config.toml
num_hidden_layers = 10
hidden_size = 320
num_attention_heads = 5
num_key_value_heads = 1
head_dim = 64
intermediate_size = 1280
vocab_size = 2238
hidden_act = "swiglu"
norm = "rmsnorm"
norm_place = "pre"
norm_eps = 1e-06
positions = "rope"
rope_theta = 1000000.0
rope_fraction = 1.0
qk_norm = false
attn_scale = 0.125
bias = "none"
tie_word_embeddings = false
parallel_block = false
init = "uniform"
init_std_qkv = 0.0276
init_std_o = 0.00618
init_std_up = 0.0276
init_std_down = 0.00309
optimizer = "ademamix"
learning_rate = 0.000325
beta1 = 0.9
weight_decay = 0.32
lr_head = 0.00466
max_grad_norm = 1.0
warmup_steps = 264
schedule = "wsd"
decay_fraction = 1.0
decay_shape = "square"
final_lr_fraction = 0.0
batch_tokens = 32768
max_seq_len = 384
doc_mask = true
train_tokens = 259000000
max_steps = 7905
dataset = "wikipedia_en"
MLP neurons of a small language model. Each row is named by its layer, matrix (gate and up: input weights) and neuron, and shows model dimensions 16-271. Each number is 128 + 32 x the weight over its row's rms, rounded and kept within 0 to 255. Numbers have three digits each. A neuron's up and down rows have the sign that makes its largest values positive.
After each neuron's rows, "fires on" lists the tokens most often at its 100 highest values on Wikipedia text that the model never trained on; "fires after" lists the tokens most often just before its 100 highest values on Wikipedia text that the model never trained on. A number after a token or word is its count.

L2.gate881:138158144106150125121139154100105105151129116119072037152092123138057150151110077193180177125138130182144061120105143139157122103130108130125125160157119157117112064109183163104087146134152135123105102161182117139120133102096076171175104165154157140188164081139105177116116137183147075116127119173068098094142098154111118149125148111066131148168179111102149089093127170147109104116107169093143130148158162126112141156140123137154116075126174159120165182120137184108139113126108037194150097040204213116136121103127141098141127124077191151128168117171130132137112093130143127153184079102150162150081093137130135154099066156089107066084161154091071187134121126138152157112139102158138147171086162141109122129139196115128177138118105178135159089136072142115113075156152087
L2.up881:120150159089063133130107129121087112126089131128085122171151170154146133122093129147149148100093104192095143186092148164104133121117176135130105125123087181144159071180140122161043106132121160210107152119117090081112090089131090146155067129150176101137136112125072142148169111087077135171151182182150118078126121105162117138147057175122104162116091126180197148100137204154129100160143139143162109104138106198141130129141120123142067113203109154107103141139157169121108138137066148195118115171138140144173133158115144097129156133142152154114128151114140107104089100164183188149115102050070137151098135124108139163118068121176081064114129090109070115136129120128165155114131128092104096162077160136063118075139092085095128118133192112119105111087065126090149119129105121
fires on: "ro" 20, "am" 11, "ar" 10, "ended" 5, "im" 4, "ent" 4
fires after: " int" 27, "t" 13, "nt" 9, "in" 8, "iz" 6, "et" 6

L5.gate592:107181127076180106117136108158098153084106179146145133164118098135106134143071109159134109169190116094172129131144065111149146143120060126124103119131099131117125131126075113134118129171107159159093129133166126138131157141126137162156142181100141100086147187069169138116120179132132118163183186153181156143136144153117108151163141172120105155150110190108095138106203123097155165121154185124131099120156098205149136119128158099082113170100155133158094059101096192111199116171139169100137118143185170181133125174154139065232058116130168115165152124129112151174087160154114179163112109082136134127124152136097117107125151109113080173113155163152147137102090153137110125125143096122136179106169110082123074163088135121086124126109130134175156115131089106075114099081075080
L5.up592:099176111104078193155141106086161115114099113154145160114092164161139121127122103086174123124186126132169110150107184172111183101146160198152103111089132135094176129096115093138063110138139078121128160124177140140130154161121134109066120168101051120165123136136082112143095091124188120103192144136163106122075087061114172147126123149123169144184144177093041145143146193077163094152108150180108120102151104149155137104111085144156138165119148116165094122082145095145145180165167138075135073180125147192105111123070151153147082133065149112142064140116105138114059155139068157165065139032125112145094156101146168150149087112109173111134128181148111125119129121129140078092136087123144111091127118147184083199111120107163131134162094131117105185141149152115138128123108136
fires on: "0" 39, "S" 9, "\n\n" 4, "s" 4
fires after: "2" 39, "-" 8, "\n\n" 5, "===" 5

L2.gate567:176121109074142101193122130123159173122087078156175097179159117133117085081125123114101116147105135187156142191101112187142136074188157124174186170079153042122153115138121096150075136129136141112089140144105189161146109126174121132118118109110135176137149145096130101078150086081155120141107106133112153130150063063108111098152129130106165118101125170181179184141171123094143155149126158085139162154172044159157077142103109153168106156091110142168083097145088149150085185158125129142105121145111089133141194133139072138116138110068116134060150084120088101127143137082173130115090104112107198100139076117162124111162074103094175127148103171184141098140153143081128202227121100083145145146098104091168159129087129104124148148099138161112053178146171106157120098072107084
L2.up567:129095083138105169163085101160148154078163047158118121086107138161117099161144138113117174139137122136080137127155167166162163109209102143123113096068102122060110127155141144077135172157122144054121112162149104127118170117106114056070144097095115175160122121082116126126160155119082163145169140104160126159159133161148155100156148137145156096166156127141149201113074101089143118126110111112143154115082075114141098085200117156174110101082101126128120113112162106180135161171166148145181094165059136062154124127163128188092115149120078087158071155099106130110100176104141060171158161192170092146106101138165172113150080142124149187113093126116155152182156095175095087168081141139098145076170169084103117144129153187118137197179113145086135122142133092153136094109104116
fires on: "i" 25, " " 11, "h" 9, "t" 8, "ou" 6, "e" 6
fires after: "k" 37, " Z" 12, "j" 7, "uk" 7, " |" 7, "h" 6

L5.gate536:121143129145150099134058086132056122153124105142143136144111105126123148082156151111171105180108152140151151082098156146151135106107160134130172130178181118090153150101091096168113163168088109145068153099096139096147144135083102170173124131129119148131052136134188116039154114131176147095088127136171124093139093170114107115075020167142068153156128132133101136160144144088129127156108099031075113125161096059147138077106139216097114191123099122139091176096130127139157168140153118068101110150159097143159119137112076168122150105145118108106162066076107138112177130128126148158108103069106172141153097108127159145170113080092101122093152176150069131115114114152163118205125058104120108066203175118080141129083131168164119109129092126159082143154076122076162142071176108
L5.up536:134136047096102168118146158157091145132082135134137096078125134145130176171102099187130097145107182144117137150151107149076166200160096077148086142162118118141088121159107143194100083105154118139115096080116137138106098184113131143101155182167105105179096133090113150163163144124116092255201114166137172120130081131134148133134100173103136158177109142119168142153140138118142126117131110131109159131145166116089154054117043133197144133177117149165139103089108076145166139148069077136194165120028146183162093127123138075151119154095172168144090120109119092154107107116175106160099120133165120096131113166124152123136126098143114179078131100163086131128097116169135178079108078153068177159102063092167129175098152130137148088137121106139127135128212089129139175119080141
fires on: "F" 18, "9" 15, "\n" 12, "0" 9, "8" 7, "S" 6
fires after: "1" 20, " M" 12, "2" 12, "0" 11, " G" 8, " I" 6

L2.gate496:098217097156134117139081131080090108123160114076112097162184106141171138109117138159129124102118166161144176056117067114190135081151131136148116094146154121052144109178106135115164110133112116140126201171111152093159092111090108105081172062106115070100069161161128079136072178122128157051158093163116151121107153132126146134148156119218119143089127147097140151106141136102150121103089211126157187140080155080161079170143111127132126093153142117061042144115145024140128152130112163156135153106081134091069168136116156172120095109155131156122079140124097137059111096128131121184079109129093134147170129105122159094137121129126131097131154113120151109123151162111162111080091099096144134098119166221166143121132083116117157122138113099148144150111117117100166145148143087
L2.up496:117129187125180072097117122133139070153098161114130109116127092163148103121132152195163065076079133113090159148163053120138135170130108123142115125134126185088130177169152123134107163154164143183121096114120068108123135130059128073103090111098123143090124201101135110108104166075105117087089092138116076177183154087120108111141143122150142142103136144086200081124139126106080111164119112127085120077111097133076135138136119114122104126075163123091119142098136165185132104123202151109120118121082110141103116111155105075130141126129121141138133181120121114104166160105109169144116175132144142102150146019091132091150170133145098109135172177159134107110105137112081156108135159059162118118160087172163152097133101122141142093185134059136120105066126162206149108132145135
fires on: "4" 35, "2" 12, "1" 11, "3" 8, " (" 8
fires after: "9" 53, " A" 7, "6" 6, "H" 4, "8" 4, " H" 4

L5.gate725:175131126192163174173088136123131157143100144136166135099108132111135116142190152090120102107086178147188107098094139110193145129144150175067091138151116086103090120143151092142114196107070184152118159144089173120200079112118116118092165121136096174105081129100160107094136162112166175144162139183162155107171156101071112120187147131116116114071106138226101125104110171080124115110097184164120125163151175113128087089117103196162153131141165154152102169161170158144145089109150136143143171106154140118152159134146088159161108119138185151101155113149128089169105134125145140110144131063115123108118097179109120080117135052193137092185149116138132135116082149146103147128060098060124186127213070163113106086140131163112085192113138164105104120112120144105146126143110079
L5.up725:143099119117137135140096111099212087120117099150080140170155151109101084121137110164117176181136076146145161132166115158086099145193084183127133135121134121110113106127156102126127116103096112168201246134128129128114153168154091126169155141130090173152175144152134150116079189081110127200127085159146165082097180146113161046142079134118151184093102116164130185138160140123075174160092146081099131098142148117108122145152146110102124170136153131145037136109163160117160152133082168155097134105149127139130219129116145178071160092149167131107149142132154129104130119112141105141103120088097169168132215124098131130166154131147151129131096131102193138123127099143108166112103140127183087102129083133173125156094118133157121177107147165076134141179116131143073090102077090
fires on: "9" 28, "m" 8, "1" 7, "6" 7, " =\n\n" 7
fires after: "9" 47, "0" 13

L5.gate909:131085114106156141094121142159144075151109086120157113147191097163122135110110072120160124058118128069164078188105138126196140171110116177147118106174123095091154085145129073120094089163160160092141166095107082092157146149094119131181120149139157132161148145100149121155155153095133151095104125123085143136219092149141091129102164133108079165185183112116117122103136126106094155138105124128179165152193093136152089169097152156182207133068048098128123089145112133168042099147143083176126160106154133111150109206099061151130148132120135158122202134068142138087129104142119099142141148057165133144169168053125104199176119127128099152129175098059142105128132121137141145157103118128178093088182104103135144128098136134072173106087064096203104130186125105108130172111131106
L5.up909:096101085159144172133177129140123093128085146126114142146119143128116081163079155169103116117130101146139192179108145165103144166157133161112112157126146154136165162101058138148124105136129029096091171123152107136139128137117141114123150113154074082136147156114134111162085128120104116116141150189185107153166136111150186171142136100106138108128134161142161105178123155076148198115081128056138167085076083158112112095132135116140093188112125083187119112107096150111119108122174140125133139118220142105200086131156134122112166126150177122136106121108085146176109127096154159175131092085151168103082145148117072173146139108091100137150137185109064197051149124168129103174178092181128164150068103173130100146091142082162135133120133122086146158150169092132141173149153092
fires on: "0" 54, "ed" 8, "E" 6
fires after: "2" 47, "0" 9, " al" 5

L2.gate866:103158147139185114118120102157150089042154112149094109187135140141152098118108098153124129155142151178147140161128096132178141193118122110145147151142085095077112133100167076158117146167114169127131191101152181109154104079108065132138090067102117151144093154076151139143149169099137114154135149200085129098190073129081150086138090172104141118154156135088181125190188117053083195134123173158173201109125074119158115119091116145148096146108148115132162067141103126103112108162124122082137071135094084116112134126173078094137115074078112113137166172103134112073124142113131160106112161086107115123177105096189106151164109058107084078129099182141154137128077141101115135136070171124105199143160129101110128139110099123082095173133123100134100143099127154175181087091140080
L2.up866:152123124098158146069134124224084115068098129058113110101101144203176072166125124113122101090097194119092136169160066130146120188090180087186153116143122135077129179078161108102099188080076102079139187133178165148131069077181074159089155111135154155150154122090112080160099135117107114147114142180109172149162150136092133072088092116108171180177136134092171183151114157133117123130154134132145177098138121133127158131131161125111096140084093130066148108125140134125097122124106113096142088139116151063133157064146160140133183087116106108104146148090096060061152131122115102189161136160096129109116140143163129092136108123182127099143108170124122154142132121091088116129053165113174137173139071098096144149154111145090188147166139104118143132097142146145164093084095105
fires on: "at" 14, "ost" 11, "ew" 10, "ore" 8, "h" 7, "ur" 7
fires after: " K" 27, "k" 26, "h" 14, " J" 13, "j" 5, " Th" 5

L2.gate922:132150141182061095082076088145149116151145099147125137135112093079088136085108063113125116084143185078132115104097072067144188125133147152127166129098105116118184092124142167139108093116088110120073136083122111158162113190165201116139157120149050131169065101151176088115111114143110144138172046144147131111139112119092176120152175092068076115156148094115135153107176112104126124169074194191129154176106144084160102130157075152156195098210088082129169102105098136153117157148143144121137152137108119157152091112091139165153075120117213126115114111161131163137113113109054166120111145109124134143121115140121107096131114151072173177165082152099069153197141111094146177131099144090145159129194097144164113135164145131162106148089153102110111112114191130127128075163123130
L2.up922:114099090083144144094133093161081131070142098107121148082079142142130163119114047140150156162115142182087142108151150155124176092103159154087135130114139168195157145075213134085136121104093153141067177128140094160132146167103114127145137112129133156113115107115110093127100102102131141184154136143167133118112163141111113195230088167135110159121103158054088138134140130123087122144167131100106115092106132115120136099162113076163138162211115115132123216170107088143121127156082132130085124140135064156143161127168134136076130116110148079108156083155178108091146158144074139126082103136120081118121119112134129148143117122115115172101061129036100099168140093167128092167140128118111156185176137099122124149122058151163140182148145118125099166156218125143100164154086134
fires on: "9" 28, "5" 16, "p" 12, "6" 11, "row" 11, "-" 5
fires after: " " 49, "0" 5, " g" 4, "\n" 4

L2.gate402:152142097145131118115179173112105149150106045084162063180128133117138069145088127183080140117080140107107126139173149146115122135181076086103139140140187103102064134114098095172097180087198123141194129162038153112115105134124144136085135087101123142165124141073134138091121161097128085135161161122099133138133191131106113115074160086166123113104072092146108140133126128134185159071154151082062161145108163107100080162163103151094160126118079153135144102057153140096132112093201114127185145153159096115100150107109123107161089115064182131098187145091132117129120099183079135133077184085115128150106098101094097086144181104160163130086134120103151116102112142150120150088176166129094110129154139193171157116149148170173165139129163147108109097190089149079103152135161159
L2.up402:060125149155098124098109109157163174143127106151100092185129135113116120110109127126086144128096122112096110104111116143113069059090181116085119160101100189130125162125075162120186122111095125166146180104134105141154153174133091096066162092123211108167156141054130211152167186150111124059133152114081055086125121109045155101131147139122075096095185138124140077143101128127139093155147127163093158173132176123139091119090080126051115143088128143147182133100108145154138119106174137161097154136115115135082115097123074095145133157163132158161159136127077129107124123106110151089085194120165153148181121160104140149169121165153080143150121143149104124149114104132093134153083140052120084110108115188146141064178134120140152112159173076100100161106114165163094165131149134
fires on: "1" 97
fires after: "9" 31, "2" 19, "8" 12, "5" 8, "1" 7, "4" 7

L2.gate549:163116119118171106090116181171080119153132135124179131118154123093149135082110153127124074105071113167130114168167157106119107098058195140146140171147167126071138147077124069107139173145163180124202153160118116139130133125094100089126113099098150166090060141076136162110155106104114103122153163100172110124150147171101151165129066106105149068110176101144150116202081107079096121139080117109107157143060126121100153126082079160094129173128154126132191117138131142175090170053167148124135096126164092136091139162122123137163147172190124188133113141111133102078157098127167085151153136095164147113151116128123166127136110115116152169115107150121170112101069147107105061117063153115096095111192092159183168102070125149121132146122080103123100130176107183130177118138166147
L2.up549:107140132146173200101135149120166134121168123152124145144146114135145025127093116147126152128107118115090099124172107149066120112116099073095097127118070157144125189059166104121087133117122073111196170100142057113070116179099061071123118150135152146138103100080123110112196123114067153143126126152121104126105183175128225152188136117101144104117165087136091073159080042127106102057124156172122128172125168141102146098122117148132170115158076158095150143143197081098110152120112119078132164140092093138141101102123130054118126108132158129133142096119109133122146152124143185220116095129161154105124092113143154127160211071142113148106167148131149094136130122172157187072145120102121145129093097172167173069137077140104127191106161143133074162156133122166098213180193112
fires on: "1" 27, "2" 19, "ung" 8, "u" 8, "om" 6, "al" 6
fires after: " H" 42, "2" 19, "H" 8, "9" 8, "8" 7, "0" 4